MLP neurons of a small language model. Each row is named by its layer, matrix (gate and up: input weights) and neuron, and shows model dimensions 0-95. Each number is 128 + 32 x the weight over its row's rms, rounded and kept within 0 to 255. A neuron's up and down rows have the sign that makes its largest values positive.
Before each neuron's rows, "fires after" lists the tokens most often just before its 100 highest values on Wikipedia text that the model never trained on; "fires on" lists the tokens most often at its 100 highest values on Wikipedia text that the model never trained on.

fires after: " h", " b", "b", " B", "e", " g"
fires on: "at", "ip", "ot", "ig", "ur"
L4.gate4 [140  76 156 136 143  97  96 132  91 128 174 132 139 122 172 160 145 157 123 153 103  81 175 175 130 121 123  93 108 120  91 181 118 141 201 123 124 116 122 147 203 153 117 146  87  79 122 130  96 120 115 130 170 172 179 129 118 145 178 128 164  78 122 134 157  91  93 102  74 185 150 148 108 131 111  97  90  99  95 149 146 109 102 173 162 152 158 163 150 141 156 156 145 139 158  74]
L4.up4 [126 128 146 129 144 154 176 135 123 152 122 117 110 118 171 106  97 129 127 146 166 148 153 122  84  64 115 111  91  91  96 167 152 124 183 120 121 156 181 115  94 133 102 137 131  74  93 164 118 147 168 147 134 144  94 169  85 104 156 105 124  64 103 131 118 141 132 103 199 154 113  98 145 147 166  95 168 195 123  93 108 104 136 152 123 147 149 158 106  59  78 140 153 146  57 127]

fires after: " l", " m", "el", " h", "l"
fires on: "ar", "ie", "ap", "ack"
L4.gate491 [138  81 180 109  69 108 111 156 121 141 112 150 151  75 102 174 161 166 126  94 157 167 128 128 165 130 136 117 124  99  69 209 113 114 111 165 120 125 134 140 116  96 143 129 144 181 160 157  89 161 186  90 132 117  96 114 145 119 120 120 100 158 105 128 172 108 102 176 141 159  85 133 130 177 139 200 130 124  38 139 103 144 103 138 169 128  64 136  97 121 150 153 145 144 130 101]
L4.up491 [ 95  71 185 157 167 127 125 107 138 174 150  86 149 136 130 126 161 105 149 105 123 132 112 124  83 147  65 100  63 117 138 147 176 116 143 129 194 105 137 151  97 170  63 146 102 154 153 147 120 108 162 144 131 130  92  67 108 148 108 110 165 130 135 110 122  87 151 102 157 138  98 141  95  83 133 172  81 134 110 141  93 151 171  91  80 104 127 141 158  81  77  54 165 103  83 111]

fires after: "-", "m", "e", "i", " qu"
fires on: " ", "or", "–", "all", "el", "al"
L4.gate107 [171  84 142 160 165  87 121 133 145  34 110 146 131  93 131 117 149 140 121  54 111  85 117 110  57 164 159 173 132 122 134 138 136 173 152 146  49 140  85 126 160 118 111  63 134 145 188 130 129 107 152 104 128 114 167 160  97 154 124 150 131 169 138 130 113 143  72  68 189 148 167 162 113 130 201  73 199 129  88 180 153  94 159 109  95 193  91  80 160 149 108 129 114 146 158  89]
L4.up107 [189 163 107 135 129  64 151 122 113 148  89 122 176 125 120 103 154 108 173 165 122 160  94  89 120 114 133 107  94 132 182 135 192 163 150  82  76 141 142  79 107 134 103  56 196 138  97 130 132 120  62 118 141 145 143 150 158  85 101 146 149 164 190 169 105 152 123 118 116 128 143  96 127 143 143 118 111 177 103 173 139 148  96 145  78 132 108 116  76 112 150 107 143 150 143 143]

fires after: "ent", " play", "ic", "ie", "amp", "olog"
fires on: "er", "ist", "ian", "f", "ion"
L4.gate174 [192 102 138 153 142 131 141 171  44 177 117  90 154 160 136  97  94 143  80 137 103 150 126  71 120 169 172 158 107 149 112  91  99  82  84 107 121 162 116 158 187 163 176 155 104 164 112 101 138 145  83 198 163  95 124  97 143 174 142 152 146 103 155 119 121 106 156 158  99 137 129 148 117  88 114  92 132 154 142 103 133 151 152 121 173  92 168 105 139 120 122 104  95  44  93 129]
L4.up174 [150 161 125  85 130 182 118  92 137  81  68 128  98 169 147 131 147 133 147 145 155 151 119 118  85 112 113 188 170 134 127 174 190 126 187 118  46 105 131  79 132 108 133 157  81 122 123 152 107 130  88 116 135 137 107  97  88 132 151 161 144  60 139 126 149  92  60  92 150 136  98 100 103 124  73 125 114  59 124 143  92 131 160 166 170  97  67 102 148 127  69 130 151 137 132  83]

fires after: "le", " S", " b", " c", " h", " B"
fires on: "al", "as", "x", "r"
L4.gate142 [164  96 127 158 126  58 128  83 109  94  87 124  38 150 148 112 109  87 129 109  80 126 103 115 178 149 194 138  89 125 122 108  98 157 191 101 149 118  89 118 132 142  95 140 116  73 138  96 114 179 104 170 142 130 163 153 166 161 125  76  97 122 158  76 178 146 136 164 136 132  88 149 124 117 170 110 137 142 177 103 142 183 133  95 118 105 102 168  76 141 190 148 138 133 156 166]
L4.up142 [163 138 170 168 156 125 100 120 155  93 137 182 133 135  70 144 168  79  97 161 118  87 175 117 156 146  85 115 124 151 162 127 153 104 162  74 109  85 118 147  96  90 133 169 180 177 116  74  88 118   6 138 201 144 180 162 156 160 164 102 141 132 171  45 144 108 124 159  81 125 116 138 166 105 159 121 156  85 144 150 105 112 126 142 113 124 116 154 142 145  94 106  93 167 193 126]

fires after: " s", "le", " is", "|---|---", "u", "in"
fires on: "ent", "s", "ased", "ed", "|", "ates"
L4.gate459 [ 79 156 101 167 128 124 154 121 130 129 136  89 135 149 126  86 130 109  27 103 116  66 139  60  71 135 167 120 127  96 200 150 129 105 196  69 144 169 115 155 149 130 125  99 201 129 158 168 104 127  92  72 140 153 140 180 130 119 101 186 186 111 122  90 149  91 155 182 145 118  95 133 122 163 144 139 141 160 160 124 134 138  96 143 103 111  99 123 154 101 143 118 144 161 126 133]
L4.up459 [173 144 151 112 130 122 145 130 140 129  81 166 168  83 159 104 120  87 151 103 137 246 166 159  96 138 114  98  71 135 165  81 194 128 184  64 136 142 162 120 120  73 109 102 103 124 169 190 130  93 125 121 117 103 129 156  95 122 127  62 148 111 194 138 118 116  98 127 119  86 176 106 122 135 131 113 104 156  94 143 133 116  71 147  85 120 102 146 139 180 167 131 116 132  66  71]

fires after: "ue", "vel", " kn", " o", "l", " se"
fires on: " to", "op", "en", "own", "pen"
L4.gate318 [ 55 131 133 131 192  48 132 127 135 133  85 170 136 184 124  83 125 163 132  71  97 134 127 167 145 149 113 156 172 104  85  96 155  72 143 132 161 133 140 110 146  95  94 134 117 109 133  84 195  87 209 126 103 142  93 121 143 136  85  83 169 131 140 165 107 118 113 143 124 147 113 167 141 136 108 158 136 100 155 151 206 125 144 164 162 127  86 107  74 134 111 140 105 113  79 153]
L4.up318 [ 86 122 108 148  90 113 163 128  69  97 144 143 148 128 163 129  86  81  94 120 136 101 121  49  86 115  68  97  96 105  79 110 126 151 139 160 112 105 144 104 115 135  49 150 103 104 121 129 155 130  98 175 112 113 129 139 128 158  70 162 185 135 114 142 102  80 142  88 172  96 202 184 168 103 104 156 157 150  83  88 102 147 156  54 120 111 157 128  68 166 143 160 157 112 117 147]

fires after: " B", "b", "ig", " G", " D", " w"
fires on: "ur", "it", "er", ".", "ot"
L4.gate492 [105 108 115  98 169 147 144 106 160  79 191 132 157 154 197 130 160 104 160 174 123 124 124 163 118  94 161  57 120 127 116 198  56 117 181 127 120 147 167  66 153 176 186 123 116 154 136 218 109 137 118 153 141 132 163 143 116 122 104 172 123 104 112 129 161 114 180 143 124 165 149 128 192 136 126 140 110 114 126 124  93 141 153 135 118  96 142  74 117  89 111 169 104 152  91 152]
L4.up492 [126 118 123 104 108 130 118 174 148 173 219 132  90 169 151 124  90 128 250 130 125  72 178 157 143 132 171 115 184 120 185 112  79 139 137 158  81 105 123 136  92 152 160 111 150 156 174 123 139 110 135 110 201  89 166 133 121 185 181  82 130  73  96 108 156  85 120 151 159 141 139 147 115  94 156 114  74 131 134  85 154  90 106 148  95  86 142 140 167  75 130 153  91 120 144 160]

fires after: " d", " a", " t", " D", " gr", "u"
fires on: "al", "ou", "v", "ut", "ad", "ur"
L4.gate275 [171 103  74 156 162 115 174  68  95 137  97 157 149 101 131 170  87 101 137 123 154 140 147 119 145 163 189  91 166 161 119 103  95 114 125  89  91 131 104 102 114 172  94 106 138 152 124 129  93  78 138 171 178 129 158 154 152 148 165 116 127 108 171 111 125 126 108 155  91  64 124 148 165 166 135 155 134  93  85 139 145  84 107 110 139  47 102 130  98 111  92 161 154 153 113 157]
L4.up275 [ 69 102  71  99 183 111 120 115  97 120 172  63 145 118 132 141  83 170  70 126 173 105 161 177 134 159 144  74 111 156 171  89 164 118 124  79 127 137 117 135 174 213 151 120  59  73 177 143 123 143 129 162  90  77 157 111 133 129 186 139 128  89  82 142 129  98 152 143 136 132 122 135 107 177 111 122 104 119  82  73  78  99 167 120 128  85 133 107 138  96 157 101 122 140 140 190]

fires after: " d", " n", " D", " per"
fires on: "r", "ear", "if", "ri", "ou"
L4.gate441 [ 95 165 148 110 101 140  84 171 106 111  94 149 155 149 151 126 141 103 136 168 139 165 106 193  77 155 160 102 164  96  88 155 129 119 149 112 108  86 166 107 157  86 132 121 163 119 177 192 139 136 192 100 134 172 134 179 122 142 153 100  70 172 181  98  93 109 148 130  97 152 146 140  73  93 164 109 119  89 105 133  91 162  65 170 178 107 104  99 135 145 125 118 106 154  95 124]
L4.up441 [ 65  91 148 161  81 105 166 129 149  74 103 154 137  98 152 185 166  88  78  38 123 148 132 133 103 117 157  97  98 158 209 102 116 125 113 161 144 125 105 107 166 132 108 164  69  82 117 131 115 135  82 186 118 100 151 130 113 103 148 129 130 149 174 145 150  75  92 127  89  99 160 141 158 205 113  99  76 160 155 110 168  96 114 130 151 116 151 115 158 139 172 103 113 131 159 113]

fires after: " ", "_", "ac", "m"
fires on: "{", "$", "_", "="
L4.gate428 [115 115  59 170 172 107 123 129  76  68 111 110 115 133 128  72 100 135 113  95 123  70 100 115  69 148 139 167 145 104 134  95 175 112 171 133 102 165  77  99 120 135 151 115 121 116 100 157  82 142  61 150 169 152 163 161 126 111 177  29  86 121 146 117 160 151 175 163  57 128 115  88 166 159 134 140 110 117 152  83  96  95 141  96  96  83 145  96 115 174 114  91  96 122  61  53]
L4.up428 [145 173  88 152 139 123 106 127 147 112 198 148 125 135 183 114  63 141 161 154  58  61 101 149 135 124 129 132 140  74 104 127  95 137 127 201  85 131 125  75 116 203 179 105 122 148 177  73  82 100 118  75 102 111 116 147  85 167 124 122 125 143 139 172 112 137 114 153 110 193 128 187 171 161  88 137 156 134 122  87 106 133  87 109 105  71 129 170 128  72  98 151 130 116 123 131]

fires after: "s", "us", "re", " se", "ouse"
fires on: "el", "e", "in", "w", "h", "ak"
L4.gate189 [106 125 125 161  85  97  98 141 108 116 116 128 132  69 145 132 143 106 148 125  84 183  61  70 118 124 113 154 124  48 144 142 159 146  82 105 111 178 149 113  87 179 157  74 139 125 113  91 113  99 129 159 145 171  72 129 142 141 189 149 128 153 133  92 166  97 153  96 115 137 125 129  99  97 144 124 173 155 113 140  65 124 170 157 183 192 115 131 221  57 121 126  85 168 123  93]
L4.up189 [ 98 122 144  96 115 124 151 124 106 190 167 175 134  83  74 164 117 113 115  97 150  69 149 131 101 197 136 120 170 111 117 121 173 140 117  88 188 159 160 132 124 128 182 101  82 139 113  99 121 139  87  75  94 172 136 127 177 133 139 116 179 115 103 131 173 139 118 124 112  96 140 102 117 155 152 145 140 106  53 106 175 179 144 160 124 113 109 174 175 156  99 152 104  96 134 196]

fires after: " re", " d", "2", " loc"
fires on: "v", "qu", "02", "ied", "ated", "t"
L4.gate159 [115 138 125 168 145 134 141 136 128 153 124 184  81 162 132 140 145 128 104 159 155 112 194 149 165 129  51  99 186 140 155 114 177 167 119 144 131 111 115 124  53 106 134 119 148  95 162 100 110 152 127 121 114 163 102 168 178 133 108 121 132 148 174 183 151 149 114  97  93 135 135 142 154 123  90  92 113 114 148  99 151 163 121  82 103  73   3 102 169 156 144 113  80 103 112 134]
L4.up159 [180 129 159  92 156 109  99 131 171  98 124 183 149 140 152 153 105 147 142 136 150 182 122 106 142  70  81  95 140 125 124  92 104 140 117 117 139 192 141 146 197  96 130 144 152  96  77 114 100 122  80 105 129 130 154 185 138 135 150 119 131 110 176 117 160 185  81 124  73  95 149 118 134 113 138  92  78 124 113 105 146 146  84 108 217 200 105 132 211 115 106 105 138 111 115 140]

fires after: " ab", "en", "u", " is", "in", " I"
fires on: "v", "th", "s", "ov", "o", "le"
L4.gate130 [124  70 103 151  71 134 149 110 181 152 138  98 195 152 103  91 146  77 105  92 129 104 156 167 102 132 100  79 127  95 128 110 107 127 127  97  77 162 171  72 122 127 106  39 125  97 184 132 158 117 203 126  73 108 173 196 174 145 122 146 132 119 166  84 171 141 130 169  75 155  76 138 135 184  94  90 159 137 140 153 130 158 136 106 121  81 126 190 132 158  92 163 139 149 189  78]
L4.up130 [118 171 124 128 123 171  25 151 164 124  96  61 177 122 152 110 130 164 137 118 125  90 122 102 160 175 113 119  90 106  97  79  98 142 119 140 114 150  97 165 133 129 148 104 167  96 151  80  23 154 173  44 130 142 132 125 148  84 122 101  78 138 124 135  90 151  86 133 130 120 141 133 110 134 147 142 147 130  91  98 109 154 203 163  71 129 142 144 144 117 155  82 143 110  58 161]

fires after: " ", "$", "6", ".", "5"
fires on: "4", "7", "1", "6", "5", "8"
L4.gate487 [138 173 140 113  83 193  88  88 173 145  89 125 142  74 173 164 168 112 157 143 128 142 124 136 103 151 122 156 164 114 138 144 147  96  63 117 123 150 142  89 155 138 137  83 165  58 164 124 152 153 126 124 165 132 186 139 120 117 114 113 169  95 100 122  90 124 123 144 122 142 110  73  90 163 105 124 163 207 133 125 111 118 125 133 145 127 160 169 103  97 161 121 169 164 106 225]
L4.up487 [127 128  98 101 126  96  56 117 206 129 161 131 112 100  97  90  64 151 113 117 103 104  94 132 165  76 157 111 113  81 127 205  61 158  98 103 153 138 158  49 155 148 130 169 147 121 136 101 121 212 141 125 167 116 135 142 140  91 113 107 125  42 192 117 173 136  95 120 118 139 147 134 174 168 140 163 171 154 126 103  47 133 147 100 125 134 175 157 138 167 112  94 159 129 102  98]

fires after: " H", " h", " b", " s", " S"
fires on: "igh", "u", "i", "ot"
L4.gate393 [124 101 150 156  81 119 132 123  87 152  85 142 157 155 126 113 126  96 136 198 111 147 121 114 127 147 126 146 116  81  63 148 112 141 135 107 148 112 109 170 138 107  89 112  43 117  98 132  95 137  99 132 204  70 126  87 173  97 161 123  75 113 134 115 120 176 184  39  86 121  91 172  89  81 125 176 112 101 157 134  70 168 126 178 111 182  49 140 109 144 145 188 129 138 139 143]
L4.up393 [182  87 114  95 126 126 153 151 178 119 113  97 139 148 136 108 169 153 107 149 125  64 133  89 112 135 152  56 103  48 165 181 123 186 162 114 180  83 160 120 111 138 106 200 141 124 124 152 114 110 179 146 137 103  76  99 129  96 156  83  84 178 129 108  96 132 126 123 165 155  97 165 143 145 129 138 152 186 147 101  68 141 156 174 130 140 137 100 124 121 140  92 160 148 157 151]

fires after: " one", " d", " cl", "e", " m"
fires on: " of", "et", "a", "x", "ut"
L4.gate509 [129 149 113 114  89 155 103  93 148 153  99  92 129 109 125 192 140  83 119 114 145  74 160 104  92  80  76  95  84 162 120 190  66 117 149  69  38 148 176 153 107 120 127 140 169  99 175 144 154 133  87 180  94 143 143 131 134 159 134  94 151 186 132 142  94  43 153 115 107 154  94 114 125 172 110  97  87  83  90 109  74  81  82 144 121  51 150  67 149 102 147 119 111 127 123  86]
L4.up509 [ 67  81 176 186 142  78 116 196 103  98 124 148 139 115 179  98 137 104 109  80 173 124 101  80 136 126  67 152 146 124 109 150 192 170 140 166  83 130  68 119 126 158  98 113  97 189 180 147  99 135  97 163 103  74 141 131 117 165  69  88 171 164 169 100 181 151 141 118 135 180 103 114 127 110 114 123 148 107  91 153 129  56 105 136  72 148 134  96 145 110 173 159  90  89 120 196]

fires after: "en", "f", "ir", "erv", "un", "ur"
fires on: "i", "ic", "on", "end", "r", "it"
L4.gate181 [ 87 114 146 115 144 109 105 105  70 155 105 178 133 166  87  90 123 162 115 173 123 150 158 114 126 125 101 117 104 145  73 109 148 150 134  88  87 117  49 121 160 188 138 188 138  87 181 123 166 179 142 163 189 162 155 144 158 119 229  93 107 169 126 164 127 123 113 127  40 144 172 156 119 114 190 135 147 156 130  84 138 116 173 122  96 102 110 158  94 136 110 175 124 180 142 133]
L4.up181 [ 90 126 108 104 100 149  85  98 127 116 121 113 164 134 190 152 132 138  79 134 130  86 148 134 163 100 101 145 137 193 168 159 125  91 143 137 135 134 142 152 151  60 147 105 108 168 134 152 143  76 129 146  76 124 133 126 119 158 112 139 137 124 111  95 125 186 164 132 121  89 161 112 134 108 163 105 104 176 115 151 141 151  99 113 132 167  89 142 155 116  62 152  95 116 170 146]

fires after: "om", " the", " The", " m", "m", "op"
fires on: "en", "m", "y", "le", "ob", " they"
L4.gate132 [125  90 158 111  84  90 143 120 130 116 194 173 132 113 133 136  97 130 120  75 173 154 218 114 130 121 124 142 101  99 100 156 152  96  86 145 180 114 108 126  75 121 145 171 130 132 149 145 146 166 111 106 112 145 166 115 174 150 104 100 127  73  99 128 181  87 109 151  57 129  38 122  78 155 156 136 104 139 138 148 120 109 161  88 143 111 181  77 150  70 146  89 103 104 211 177]
L4.up132 [151 165 135 114 127 139 160 135  96 138 102 134 155 156 140 167 165  71 125 113 170 143 142  83 111  82 132  84 114 141 148 120 157 128  55 170 132 132 118 121 134 154 136 168 133 105 108 168  81 115 106 104 144 103 163 131 159 181 148 129 173 130 146 146 129 120 149 168  85 129 213 124 116 172 141 143 159 146  85 132 117 122 155 125 132 123 147 134 123 155 157 156 115 101  52 205]

fires after: " ", " n", "\n", " the", "4", " other"
fires on: "4", "3", "7", "ear", "or", "8"
L4.gate438 [118 164  67 131  86 127 110 126 167 151 160  98 189 117  86 185 120  94 152  47 172 102  94 186 124 123 111 129 135  70 145 137 132  99 177 141 138 114 154 160 138 168  96 117 150 148  90 116 142 178 196  73 118 156 149 102 163 158 165  98 143 126 100 102 122 191 190 143 191  94 109 139 135  84 115 108 158 131 141 128  87  88 195 199 146 128  82  71 152 111 138 118 189 129 101 125]
L4.up438 [108  73 158 170 169 150 137 195 145 166 104 181 159 136 142 164  87 142  84 115 134 153 104 133 167 155 142 163 102 153  83 157  89 156 110 186 105 111  89  99 154  72  97 146 100 126 144 160 140 142 107 187 136  93 128 119 177  97 122 144 125 112 139 114  63 118 139 123 119  71 153  61 185 117 146 101 118 134 156 142 120 108 109  95 141 163 177  59  89 133 147  97 155 125 104 149]

fires after: "ath", " p", " t", " P", " te", "ou"
fires on: "re", "ost", "r", " Re", "le", "b"
L4.gate18 [119 115 116 170 197 166 103 195  92 134  59 114 143  81  94  93 127 162 100 126 134 147 123 148 169 151 192 118  91 101  71  63 100 164 106 143 142 210 101  80  93 119 152 148 133 104 144 137 115 126 164 131 161 129 142 121 110  96  63 143 162 145 128 117 168 118 130  75 128 164 128 149  99  94 159 174 144 166 139 123 105 111 141 177 113 197 185 125  91 138 155 121 146 184 132 111]
L4.up18 [121 144 123 120  82 174  83 135 154 119  98 113 132 132 226 108 126 122 111 101 153  80 113 141  84 150 141 168 165 142  86  91 148 170 140 144 166 148 147 139 116 156  98  88 155 170  87 178 147  67 104 125 170  73 125 153 111  68 184 184 174 184 122 118  94  81 129 150 119 127 133 143 214 136 175 116  50 145 129 105 128 142 106 131 129  83 121 120 140  99 188 129 114 155 110 100]

fires after: "2", " ", "b", " (", "r"
fires on: "2", "02", "orn", " stud", "ain"
L4.gate413 [145  86 157 107 114 163 131 128 132 170 129 167 125 138  92 151 160 158 120 142 114 182  62 161 127 151  67 111 135 145 130 130  86 170 156 132 132 111  97 115 145  97 157 114 183 176 140 161 102 123  99 102 179  86 129 105 179 137 110  62  96 148 139 156 141 139 160 131  99  72 114 150 119 145 150 204 160 137  80  89 103 175 159 157 102 148  43 100 104 101 160 153 110 149 163 124]
L4.up413 [161  71  92 155 143  91 129 135 117 148 158 121 118  89  98 132  93 178 105 116 133 100  66 166  74 106 125 126  67 153 136 108  75 163 103  96 165 112 136 100 141  87 125  78 134  92 157  96 163 147 127  70 103  80 146 126 173 184 138  79  77 135 108 152  98 107 147 104 130 104  96 182 163 104 206 195  84 114 104 153 158 142 154  70 117 174 114 110 134 164  49 191 159  89 127 140]

fires after: " ", "\n", " L", "3", " l", "o"
fires on: "eng", "5", "4", "8", "9", "on"
L4.gate155 [142  90 165 184 140 126 144 170 186 127 132 147 125 168 124 138 119  78 154  81 166  96 107 115  99 139 131 171 119 183 125 182 124 131 192 119 173 149 124 103 106 169  89 129 108 164 149 151 138 173 160 145 110 134 138  93 208 124 151 100 168 134  55  98 217 158 145 148 204  75 179 176 177  95 119 106 112 127 125 133  95 151 118 133 172 135  99 116 126  84  87 112 143 100  89  97]
L4.up155 [119  92 154 112 140 154  96 139 135 110 139  76 131 134 119 125 162  85  85 163 113 167 164 169  70 166 131  84 123  84  89 169 138 167  95  99 167 162 211  76 116 104 117 120  44 107 142 198 137 104 191 110  40 125 147 164 119 170  67 117 108 143 162  79 143 120  86 161  78 108 118 137 136 156 131 126 100  97 155 127  66 112 126 173 158 119 144 186 123 162  94 131  98 131 116 125]

fires after: "1", ",", "2"
fires on: "8", "7", "5", "4", "0", "6"
L4.gate322 [109  56  76  99 180 146 137  91 155  48 153 156 125 188 143 102 135 111 148 141  50 111 148 152 117 118  92  67 144 102  87 103 156 150 141 132 127 153 128 148 165 142 156 105 144 122  93 157  89  97 152 117  91 166 113 171 129 163  63 130 101  56 181 151 138 130 165 137  94 174  57 108 164 114 154 146 149 123 136 190 107  97 135 143 117 133 122 122 128 167 116 155 170 118 125 120]
L4.up322 [159  98 151 119 148 138 111  48 143 144 164 134 157 131 190 150 163  49 122 128 138 138 142  94 141  88  92 130 138 139 115 121 111 172  58 129 124 107  95 121 151 101 162 180 172 127  79 106 159 145 151 111 106 141 128  57 145 150 126 118 156 139 140 102 130 138 148 144  58 106 132 106 158 190 133 119 214 109 141 135 139 148  78 150 122 154 133 164 168 189 117 111 121 126 161 155]

fires after: " ", "3", "4", "5", ".", "6"
fires on: "0", "7", "9", "8", "4", "5"
L4.gate213 [141 114 109  63  93 109 135  99 127 154 124 100 200 145 143 119 186 125 157  91 186 165 124 149  73 156  70 117  91 128 128  94 171 117 122 101 128 195 122 152 131  82  97 189 136 112 130 184 149 137  51 130 133 131 179 128 152 156 128 157 120 101  88 142 136  83 157 140  68 134  81 159 157 139 141 172 190 212 130 114 106 162  93 117 182 111 157  98 143  98 155 169 107 141 109 125]
L4.up213 [150 103  83 115 149 121 154 156 125  68 201 132  70 167 141 140 136  91 126  93 102 139 153 187 103  78  66 196 102 159  76 155  71 155  59 169 169 122 142 100 149 115 158 141 175 124 142 152 107 165 171 165 102 165 212 122 163 142 140 163 163 170 147 149 136 130 105 142  87  98  88  81 114 124 153 135 224 157 156 109 167 103 136 127 172 102  98 123 106 133 120 189  66 106 130 163]

fires after: "el", "orn", "x", "ag", "ing", "ad"
fires on: "on", "es", "o", "as", "ia"
L4.gate129 [108 161 145 142 142  97 139  89  88  79  87 130 120 131  94 109 129 134  87 109 172 156 113 147 168 151 147 111 166 103 103  95 111  99  57 154  63 121 157 149 135 116 121 144 192 112 130 119 172 119  84 118 153 141 138 134 133 111 142 109 121 119 117 142 124  95 191 232 119  67 191 159 101 100 170 158 163 124 135 138 149  67 162  90 159 140 120 139 102 172 134 117 125 156 157 116]
L4.up129 [115 158  87  90  99 129 106  92 126 178 164 131  90 104 104 186 150 141  87 113 156 137 113 104  51  97 109  90 134 119  88 166 125 113 185 107 107 166 143 106 134 172  61 133 134 139 142 142  86 160 158 174 127  68 146 178 156 119 165 129 129 167  84 122  52 113  92 187 128 103 161 135 141 139 152  78 104 139 171 122 104  98 140 148 186 137  84 126 127 176  75 134 100 145 160 118]

fires after: "2", ":", "′", "°"
fires on: "5", "4", "0", "00", "01"
L4.gate293 [126  96 132 115 214 120 128 116 120 151 132 130 147 177 192 144 119 119  69 118 183  97 112 127 153 139  87 138 120  75  86 180 119 180 154 145 166 121 140  96 107 156  92 122 119  76 113 131 150 121 174 110  87 145 134 113 133 121 100 142 117  90 137 117 129 166  91  86 103 113 103 123 128 104 136 103 161 132 125 103 144 169 149 142 134 113  95 144 177 226 122 144 118 117 151  91]
L4.up293 [194 169 144 115 109 120 123 107 129  83 183  71 100 132 135 103 122 208 125 122 164 106 152 128 103 106 105 132 103 115 140 114 135 171  53 135 159 159 144 104 127 115 158 206 117 130  75 125 105 105 136  83 157 197 162 106 128 159 114 116 118 168 134 123 136 147 141  89 174 108 125 131  75 108 104  96 100 177 103  85 100 165 107  97 147  60 148 105 192  73  92 158 168 164 187 111]

fires after: "ep", " ad", " p", "if", " kn"
fires on: "f", "v", "end", "ow"
L4.gate265 [130 142  88 103 163  94 105 162 151 136 146  90 117 128  82 163 165 140 117 185  87 140 104 144 159 149  84 155  80 121  99 133 142 149 197 160 154 116 137 138  60 143  75 128  72 142 110  69 116 176 112 161 126 123 147 156 143 124 124 195 100 141 176 146  91 145 114 131  91 171  86 113 160 162 123 145 129 136 121  68 129 139 153 107 122  53 198 141  59 122 123 131  59 119  87 121]
L4.up265 [ 92 167 198 144  90 142 107 166 139 131 132 100 172 135  79 162 171 118 142 216 105 137 170 124  96 149 125 123 150  90 160 178 110 175 178 147 113 117 111 156  91 144  88 147 111 136 124 142 132 197  75 117 164 152 128  72 142 140 113 151 116 103 118 108 131 143 116 124  99 125 183 173 168 156 159 137 136  87 113 149 127 192 124 110 146 105 207  70 141 108 106 100 149 140 104  97]

fires after: " d", "o", " ch", "ar", " sh"
fires on: "o", "if", "es", "ould", "ac", "id"
L4.gate289 [107 160 124  94  87  98 162 126 128 131 147 129 136 148 170 175 111  97 144 122 113 159 102 133 155 137 130 118 162 123 169 111 132 168  63  86 137 140 181 156 182 206  84 117 150 103 125 127 156 109 163 103  75 152 111 128 111 124 110 143 118 146 107 136 141 166 110 169 134 168 144 160  88 158 119 174 147 145 131 186 124 174 101 163 111  77 118 108 122 103 169 181 168 102 112  90]
L4.up289 [186 131 147  92 168 124 113 110 150 113 110 172  97  93 116 139 126  81 107  96 125 124  65 105  80 144 118 115 119  92  91  95 129  97 160 174 110 128 130 125 122  96 173 133 168  80 139  79  92 162 159 163 110 148 111 157 184 152  87  67 116 228 149 173 145 104 103  88 126 115  98 149 174 191 115  70 121  99 255 110  82  96 183 135  77 188  81 138 165 174  93 152  62 128 144  87]